Weights of a small transformer language model: tied embeddings.
MLP neurons of a small language model. Each row is named by its layer, matrix (up: input weights) and neuron, and shows model dimensions 144-271. Each number is 500 + 40 x the weight over its row's rms, rounded and kept within 0 to 999. Numbers have three digits each.
After each neuron's rows, "fires in" lists the words (lower case) most often at its 100 highest values on Wikipedia text that the model never trained on; "fires on" lists the tokens most often at its 100 highest values on Wikipedia text that the model never trained on.

L4.up402:578481542497448544519380577521565487564450473539569494541463466425493538480518463541545457494512488474576526468421505495529507551478434534543576456392564470497528508517439566497532456505583506494540569523476536523498492469483545503491493500483471434393450512463497442602464537544508479522495495523488493455564411511457449468489481456432507443501467516458527426491486519522521526495519
fires in: "of", "to", "at", "the"
fires on: " of", " to", " at", "s", " the"

L4.up938:522539586469487461556515540525484503523566466472483563571587472447526397491521448493485584493549466499479492503480497486499441534527443482583518483480522570508518454477486468508554455533476517489560553481464537517509528527487493523461454510537523483507481546502530542453523519505553554503506508445510477526489474474494419511526608499464422503580541528459466451458505424425510527476476
fires in: "of", "team", "pick", "leagues"
fires on: " of", " Team", " pick", "leg", "ag"

L8.up1091:489509481495492559486516556444526496444481510532522475546506535487521487500570467509464507551398465464484548555496490574507550545532447503544447530575476478510511458470454495475502519527527487487416465526539495482499523532521549467508437480425508501493529511495530497467458516463460471497501543530561505486426522491475500482509520561607526476502523530504482527530549481526418519433505
fires in: "was", "is", "in", "also", "been"
fires on: " was", " is", " also", " In", " been", " in"

L4.up1175:494445494491550520488503498514521485502543565483443490504458531548516551526470463486486535440516527532562445466465503434495552505508620477478497479464487493498486496499405516507458440607499526514580500463448492482509485487471486428513458462513452531488458472540544531537468533485459429472527549503484476430466384530535473478480511514507503512473479502521424562476513465493457445473454
fires in: "in", "sheffield"
fires on: "In", "ff"

L6.up653:572593510488490443545442587539545449512481571454562568505577477470568438459452459448540486472514525503508472475467451426549547511493492572524523549502542491557473533466493506572460588505453483536534556524482511482499563437518500438460550511534498511430456477492521528493455444553485500505462524526482472459484465551464575539446553453463489420525505490464433467452496534532498432473414
fires in: "at", "st", "the", "step", "to", "state"
fires on: " at", " St", "St", " the", " to"

L4.up138:594496472487429507565523532525479516481463467541574483491564543500469507484476513496526425523519457498541540473489467521551499440446496516511505544462544432532464581569429470517502481570448561498599509547539516482460449509495516492471544437488502482502524401527528650520559470496517531533514534488460441410515451531476443567450490500502434508468499514458533429511554462492487437464553
fires in: "a", "as", "an"
fires on: " A", " As", " a", " An", "A", "a"

L5.up947:505427476498533493533536491383457511536504503533499521511497478514508474458441432490488544528511434483576536477499554459464551513537468524551510552483533539445490502516499498456522457436450513596431481485477455560402483526450594476530456556558540473504449465553435616543510571450476468567471522515499553464479500541594583533522468486459475533497535506500457494437499475498474570483479
fires in: "of", "been", "the"
fires on: " of", " been", " the"

L4.up758:470479507541512428477457484462535402441489446554415617510550521511527519426523518498423441562433459495467495489514640514459512556487521472543418568455511571465562494511509478381531505532490504536500441492524503518467495525450522510506510501525486428410446527459566520499471523441526505495491481499511524475488447534533538493519455500500532489517455497447487509465506476510522526465439
fires in: "of", "for", "overlap"
fires on: " of", "f", "s", " for", "ap"

L8.up621:507431519533571516502471456542545467495532460560501490593510445544476525504529515530474431484446553501469547474456551574453436600539535470454473548422571506544469458485524512497486567504471485448563490572525513516591526503531516454535519563524528530454429453515489451599571520546479518536450561448508563517451427450526482563494459540473537578550490644511536457518517530486560539545536
fires in: "have", "has", "had", "also", "to", "already"
fires on: " have", " has", " had", " also", " to"

L4.up1294:548572545452504480555498498528492525496511441489519549439467484401455483526537483550480475473525486547582455443517475482490495485451420466522466479484516491472432498541415475468533494488468513489504462446511476536526509445504426555488463533504424461525407498487497534479451456499449481525487461521528508453539455442498499540442497559444472496560507466460563495477507515461470485476527
fires in: "of", "the"
fires on: " of", " the"

L8.up84:508501458538498444522425529520470454553528497500513510451525512434508463537510523524502479547526470533518512504584456480482495559461466482555521526538539513534574539555463447459464553544466481450514523527537498517466464490476459555537511497514511477528476513462474480486452515466433536487529561424461507458502481440536497418487520555531453500564447469496526553580492473396443512455449
fires in: "of", "to"
fires on: " of", " to"

L6.up288:575479505453523507543517479535493502499508548499487537499565508558524466433479477531479540526539501481460451469512531530466505492442522598486432519532556490524435461485477444481541426561500590548517526481489463502482473497534509504484491492479455543447478521498536553461488384472445479471508510568566516504549540492462552528469505497564522503480463498516553557478556445458513470493502
fires in: "the", "end", "a", "an"
fires on: " the", " end", " a", " an"

L4.up836:454527487532538521498509481487529481525503526490553460555498522513526471502388491481547496514541536465495427503434500530451513501520502478499486574444577445425525481491494506461411469451496556493503471546477405485485493482517533431541490427425557544470438531510500461483483527480531548495481629530543445496454535483563519549437556551507531522552503535504543469514481533487490488468458
fires in: "has", "had", "previously", "already", "also"
fires on: " has", " had", "ly", " previously", " already", " also"

L5.up1078:475589602405550517514498502447526532471515542490510483495436512454548502488527523532549594486562531492501530453478514498462512480536580473481505509514491556516536485497485500477507503465438565451500487540532456424536533419521546478543464415534480549466532509487486432474481447471485536443486515474557425477474484505494554490516475526488487513541543577511557468488445481558580486525463
fires in: "and", "but", "who", "bengal", "grand"
fires on: " and", " but", "qu", "and", " who", " Beng"

L8.up741:499497460485497513576538505557479459484578429404523537494512552462513508540491480531426473508561501497566550454532521512398455442442469459463458553565504498485473578478500512453523493493522528495442389575488561491538479522491496473564593464509531472440551473482530507467526543515526526520500510499486466489473506445475437539544472462518504500513561503529544492517517450478451548477505
fires in: "a", "aids", "la"
fires on: " a", "a", " La", " O", " de"

L4.up777:512510546528501442497522537519479508528462449499448499538543467450467496496451510451443446514452431398536481525507492496508513467432441461520496478453528504469589473486477441498407528503423468500458470551507529591532486468498490486510471446520487482573449461543502572496544469495522522520474484507512513532488471483558515520534510549454523495541537468527398453414550509560474487505484
fires in: "of", "to", "for", "see", "time"
fires on: " of", " to", " for", " see", " time"

L5.up224:532493569461508455496490589566473528499566491485512432470550463566438484513515464474439514530448549536587387569544489555464462442561515525534445528493589449504515543431471446438510453518467540536488503473488457429443487496499492535479528546464544454506510497560533470516566508485465565541472566507441479483530558501472476470505518499505471467444578505541535532439501507496490520566516
fires in: "2", "in", "was", "3", "2002"
fires on: "2", "3", " in", " was"

L6.up648:498469478512481478588447525506481458493539511465528533559508525427456519481528429510424513551546526492554542470491508445386429555549479489489466506503480532504495504552500430488460475540363494501501518575519552502518485455515449505477441498463569563497594532468481573551464516486451560520502431526538453472500509477475492504474464487458426515427552468506569499519429445474521429499492
fires in: "in", "of", "on", "and", "or"
fires on: " in", " of", " on", " and", " or"

L8.up153:479491432435488506541528522587386509519529444488499575501549467442505477511474496533468518531431480517541488578420517472467488498562496455578419428464532491554495444570475485517550575535412505508517499549482452507485569514503446532564481490409622519553492566558542532562487528533488489507447494518469519418471522541370511496465559533507520475463461511457511513580483502475517470517512
fires in: "and", "of", "in", "its"
fires on: " and", " of", " in", " its"

L4.up818:466386465554567507508472538556529505534529459514482478479528473502480506478456511472543433537497460527518542450558542527511521484520489519551492577505548547463520423461488513498558470518497513547418441481416549485586557475542469518512465533487510505450538473557487463540443523469517564513571487480489520459501486561613534490466491543468541500567527484427527502414508481523539576492482
fires in: "of"
fires on: " of", "z", "u"

L8.up930:455481552546491433504461520508542479517502551416600529463459507490512483525506499572551519594509455587517461470446547449521529467566488512505553494422540501461489500428490570488482479558516500569499573489533491484528542506475535474554441478469521513504517479469634439496540511493495489515505510490469477438542459529428452504496515479469522519549435467530511503460401493448527502507512
fires in: "at", "atomic"
fires on: " at", "At", " At"

L6.up1365:470480496547483504433454444451511503522506504469447489515525478494453544475539502549449445505533432461537492514515515581450515490492497464463503550526543426544499505431476426486544478479523509496428531476578509524500535536503550530487488534466537524478497512457512548465507463572451514502535510487490534551480492521456500497551530514511495499509581576453425466496557408531558483541507
fires in: "or", "than", "to", "spent", "for"
fires on: " or", " than", " to", " spent", " on", " for"

L4.up550:553475524485476450433429439501482573480492473502477427503505514488532511514608479530509456535481502487556521402417542478475540491509513493528564495443517545545473561482573477452507478504448539478519518526505539514491544454493581438508446484503497480470584530462467514518489461527500514530534513501567493492485469547454498476514495529490473512528512520483530513495526474501500545617440
fires in: "and", "when", "but", "that", "to", "than"
fires on: " and", " when", " but", " that", " to", " than"

L8.up1209:438493520502569575507464449487468459481538436524447450574528488492464426516462527437517473511501534572520446525468508474526527544490485491469528589512554493461533468584525435495532516517507463505521477478532452503539465511473586415456552475499493481509541486468500471596520459469555469510473513483547493581463496533554494431456494490479526536567566524455494466529513518525514474466460
fires in: "had", "has", "have", "having"
fires on: " had", " has", " have", " having"

L5.up596:538449521488482475462427425454533490566530529505537489490488524506543465549500500522491535503516456405541540524482467483498505526520559475503455553507539508518494492479418490503476435570424476530446511505501441449496472504568490504503479562464510530500460475555465581508460609532521430475504462537573532490443455577517443454510474506536465519462556496521496534563517504439482478555419
fires in: "in"
fires on: " in", " In", " con"

L4.up271:498444535470493516532461490466504542473569541479478456458490465475493506513436483532447497534468519476499454479486501469470543546561474556475467531495505527401570580504459480512482499534549479527445470528540456497480474550487522483548547541533652533530475562532458566437490465470489496548467443487528392464511406527578517514556519549550512523567510549447489527510464465534510508545504
fires in: "of", "was", "in", "found"
fires on: " of", " was", " in", " found"

L4.up559:563508405512509454501475453514557440499459561508474523506530518527489476499523459525442546532455477485498433544509501480429499495559527447502533512547504484516487558472528467510456551525440588486555484595493464506527517482539455507496518497469459611513430533501518469515545480531510555520507520508488387428506561450507477459526508523447464536491541556414471447484441456419511520477455
fires in: "on", "shape", "birth", "in"
fires on: " on", " Sh", " sh", " birth", " in"

L4.up171:472403517477464405479505535464450520405540461469482541491514529469528462514506524397489516480563444539561470460470496547477521463479493509492539519499510549466551484546513474469515514441452608456429459473503510434480445469453472506503457487533476509436480525509601538556501493486534517476476564424527466514507555518525462539493542548444430515455593496481493465436469483466472550502513
fires in: "2", "1", "3", "00", "67", "0"
fires on: "2", "1", "3", "n", "00"

L6.up850:470499457464497439498518437424494543517483539501436403484543498481444455482525513508575538552561514506539535481495494529577591514561490433492516516537482573563494535532459486406481472429516595525456504505506466451447573448471519520503443524509532502441545507520512575527589511531547521561507500521475565467570433471560487507508480546507563458527466501573497528479531465522484440473491
fires in: "and", "the"
fires on: " and", " the"

L6.up1292:487499448447462477457567469522473534544436540527520449544494501520450468436519497567493516508481484486489474482517480485514468480535537468493552462569468516476547536486526398501566522480467424544551517558484487457567547479480501504468459511478451507488476522511480468455535573431491513522480461481511520471519525522482502463497541488554483479465586512425464455524440455492515475463544
fires in: "party", "of", "high", "in", "team", "grand"
fires on: " Party", " High", " of", "and", " Team", " in"